From a checkpoint of a small transformer trained on Wikipedia: a variant of Adam for these matrices.
MLP neurons of a small language model. Each row is named by its layer, matrix (down: output weights) and neuron, and shows model dimensions 128-255. Each number is 128 + 32 x the weight over its row's rms, rounded and kept within 0 to 255. Numbers have three digits each.
A block is one neuron, or neurons of one layer that tend to fire together. Before each block is what it responds to, as a language model described it from the Wikipedia text at the highest values.

Fires on opening quotation marks and parentheses that start a quoted title or unit conversion, e.g. km (652 miles, "Lautaro Group"; also on mid-name diacritic letters in Romanian or Polish names, e.g. Slătineanu, Kędzierzyn.
L10.down240:096114130184175151109109120117159137171128146113064144117159092085088144096108109196140144135109135077131138129153114163161150140153215105129105138153119101205191111157125060077108131093124109110097072106152136093169149073122145160124127204089108163096113140132150103145160149102160100107126112138137168082095145159144064065180168069114134116187156124155130150074058126148182192117139

Tokens inside nationality-plus-occupation descriptions after names in Wikipedia bios and lists (Canadian curler, English footballer, Japanese footballer), and separators or units in infobox/table data (km², ·mol, /).
L10.down498:175091083137068108094087127154186114129095182099153090169111090152088153059116134108137178146131137137161083199110160053119130153096187086161122126076130083117097131139190165143147154139096120156103175143144161115160153114104127206126121132145116103135113129099109121146152136099065185144127131109091133137183107170106144120153143159199143110146153133127085107105147107163152113128061

Function words that open a new clause or appositive after a comma or "is/was", such as and, but, or, and "a" in "X, a British microbiologist" or "was a Romanian politician".
L5.down45:207127103161148106129129078153098115148118147151172172112159083137141153154093149171121118129114093126116138122089160095140188067101124128104170069118112109160137167104129149085141181172107128158099159107122139112136091145081137090143165125134071135144165135140070104136113103141093129127142112094148119112109119126113142181100091162120180066089130160154138129172113123096107081167122
L5.down160:095122162155098168150146107137084079137077092137141112126092115135095110173063141140151165178177127134144172071145133157101090084130142132078181107159082185181113107088119090084129095108100113174116142119127171107149173106124127106091157096155112124124105218136109096161110130172173093088091136202135137133090124095123127124108153154071088203123138115062162146145084139130094144140212
L5.down374:171116073088081158114111107175162101135212150182142073202135146207149114140129162173168046110111098120056167112052165091175100101181130157131101110131096131121098126090142147141130153103110116170158117098154098135150193142105099187060067138110064089081096102090165099105116135120139138083145190111169115146130153089208182172149156095179075108142180139150130137155158154124098108108135
L5.down529:175175142159052114149076134207147119153115159135206097108042090113167053151113152040158125141162088102070138067088178155092139108150144184130120139081129109156122140137168167121090094112086103101134139125079121171097090151139136126132073110134124150169067150133113182162105090167169154187151146174079150146151115138173141154091122123158198152107109192106155154120144160124170111078123
L5.down857:171118190133120121122083097112084120141126115166152168179081153219068166091152127087101136132179123111127165065146182130124141110082116127109111074120110131161135177109147128148092091143104146154122124094120197155055097167106102123105091125174130157179116121137147106082119126192191149155144157198146112189120107161146105157145112124140150141095138122107140131151117188128165153096112
L5.down951:106150186115118138090152040116172129149148107132142162095117118163092203159140151081057153146181160096163179106104189151085155150151094146128140103138121103127139194185129110072124119197139097115104118084129148112128119161161093110130111084117026141126115103124105143187118153218148157110124135140076136142113122164107149135094135093101095111092081122129152107090147127122119130149065
L5.down1017:097124132109113157084079127176157051138080109203112148169139138144085127059145124131043180105137099181083056120104129103157146145144099147074165056172159084132165099135095127154106138061122136098157135103121202185089116187104171108079098175143141140123151102134122095098123121125148152162177145125138151174126119200158171162099159093168149126110115166132149170077154040143153101116163
L5.down1307:159139109128110103140130063168145138125133118099158157120141129114157106087177157180155117132123064082113091118147145116168169152131144143147161084101155178134119151132079120189169175081079160102068115150172145203073140153073146103123141185196122157104159122145153092164175092166137108165082128148112126127158162133182142108151136087092170096158118173195149115128126079138061164097136

Opening quotation marks, parentheses, compound-word hyphens, and brackets where a new phrase begins mid-sentence, e.g. described as a "thrilling", Chișinău-based, KO (head kick).
L11.down70:116198118134136134078132135086097119083126150074126162133131170091185141117179144157106092115144179161159143093090127132073123122112129138130121099113062149122164122144133122113117159120119139153161120098111040098165119143098106079130095139164106203125116155111145123103160112126188151161079131119094145115148164099114140110092136089102160048118123114146131128157158157111086160091135
L11.down379:130126119109123125141099137142060120128127111080073191090126161135108156129136163108085191185173143142120119131075125096185092081117095099151097107121141139099093131110120096133108148142124167080117144131132007101135143142165135146151103127094120184102125102108042118143131094110141117164111115179139115138105135117161105162112149079178141102126146160133104098107127111096128114135126
L11.down432:146116102142083118098115070153140087108143164100167107136128168128157130135133132121136100119130095093113118131109117176120047153099099096079101057135224055113134158129141125121169098153144075109145164100118058166194200172070167142104088158143219146130214129179153111163164149158147111153156148118113106105110106155120127068127108123133114145085166133180132110122183145136113064063146
L11.down537:125124193171101132113109104144161088127165203085140115128150155141123099073140087176134104088156180164108163080188096119150110173101085051184177153124103125128134147179162119120149142137166141176128162167099218111117123103117128173178126118175147147065122150099142107161123132152055145138162080142102090115169087093132083123129079130124127147128126128089070072105131138075116157157134
L11.down686:158131160134110056128125159086113101127105148102146140148099114088153159134174102081148137152114159133134128100157148125166153136116128129119136141096155120158154141130138144094124119152100157099129163159144185134150098120107134103185169112116135163158105105126110128133116131163084131177101169112134099112124150160149144140150116126115121096117125103130088135138181126052144130125148
L11.down743:099168152143134120141112100086099120118126156131076129105148095116093141147122158198110151118139139140186124170102138113119136138101127129088085167141130136130161088096134146139137139178105100116071132135140115139109056172147140101166137119102167201167122128151126126107140117102132154138111139132097082114121172139100108107113128118089165088133145132140068167130144074116123139092107
L11.down899:102154121127154144056086099119107112191114115104090123116132117128080130154133156133128172085160158108122090122128111149132129081101132127134107104099128092126188136121091098095090140143120133143161156105138096124154144156113145125134132172137159184065149146135108103140060118153127142110164086155132140114125120107174108145150117107113096143159149121142144104108117165146140099094117
L11.down954:093127050175114103110146109095120073095132167077112176134133111135127158105130102098164152113088088086078103108160067135117098118126126155145085117131085183099142117103185140149150128072116111144100086136068063074154120139195206146129045141130070136114090170100087074161126149120135112147109115167164163130138161106172083144179076116123143106117100049127178136121114142178143086163078

Opening quote marks that begin a quoted title or phrase, mostly song, episode or book titles in tables and lists, e.g. | "Growing Old"; also some quoted speech.
L5.down42:187177174097142091152152146083171114156135097106149142167115156195139109113166112158173113083133115107196110099071065150167138113148088150096134104148113108115088131068104148112130136092122137093115141156223203079119143107057148042135148071195201130156138118080144060093111140138121166106134107140164119117147167119135115098191110129076146128113126140116118127096108116129093110111139
L5.down471:096115154118174148116139154127146105129179115086155117169105118178105122129132127152131085082119124153113126129131125135114176103102127141093106153092157065100169080122134112070215133142180136153143108078144255205138164210190142129140097181180130095163124096156170086095109138182132141162124112105102131104100156143136184132103124187157162125138162178124104090152128157088171130132120
L5.down779:110163151063113131164150131164158121100117143140126068071095126159137117101114074189157092090176078024094145091121139114053101070128162168146133140115106068124121117138152065091115123099120060165167102170117188085121168159133102119114084078099127150157179141132121116152118106187141134162082149139168116067129149068137147143147112058151159106077080048103152135155156100159124091141075
L5.down814:109085166179141156134136171097159177153168189149125143138114121127100146152098066132138119107098113169135152152081121130154106130103126107143148123115130151141141067135146131124134144069160093158143162140102187143169136156103093110224214129162139123113121099130101069138112133104095096098157109126120127104100126144133135075150132153122137141159131129128154141110115171117159135062070
L5.down1011:062185138053165117089098138130094126097146124073142100158094136162089143159124136099185086058101142163127103104156156115117134142165158148057145139133110127150123140169167138102089095158123125110096142148108129145139115144118119137098110100150143132152165227086142120112091148140183172141179054114159124098129160093146159186168125134074135157123152114167116143141181157123125070088146
L5.down1211:108182137111105135110123188113163065110120108138124113155158148125126099112181057145202091104133090116125136128100112101113103129116103177139143143122113130096164073128101121102138174187141167168106092096114255130131076134065137115127089122176130152132094150130154134130133164223107170169137149143100120157162114146130129176105083107139145180107127147132087102123119149092078123116177
L5.down1241:161158176133152133107143138112136094182111174102149123192113145110096093119171147153136141145144183108076140091104111090119129138101158118094116186195099118182121186151114118116158104139129141149102083146085189116187174159144133065138102166113114077147138143118186117159184119092119159193067118131182126191090114171177118197176110156103115092141131124111121146127140146089120077118088
L5.down1443:129201099129144171102112112116085138161093137173163119194115107151103141118118106126177115025111133149111164120113135100125151084062063135130139105121132102163156113080178116127077141150090173134107147092155151129150100137089166029085088098110123095110118135175139121116105181161116142147093103176149140124158163091111103125152101090137192164143124143129115101126115118129176106140149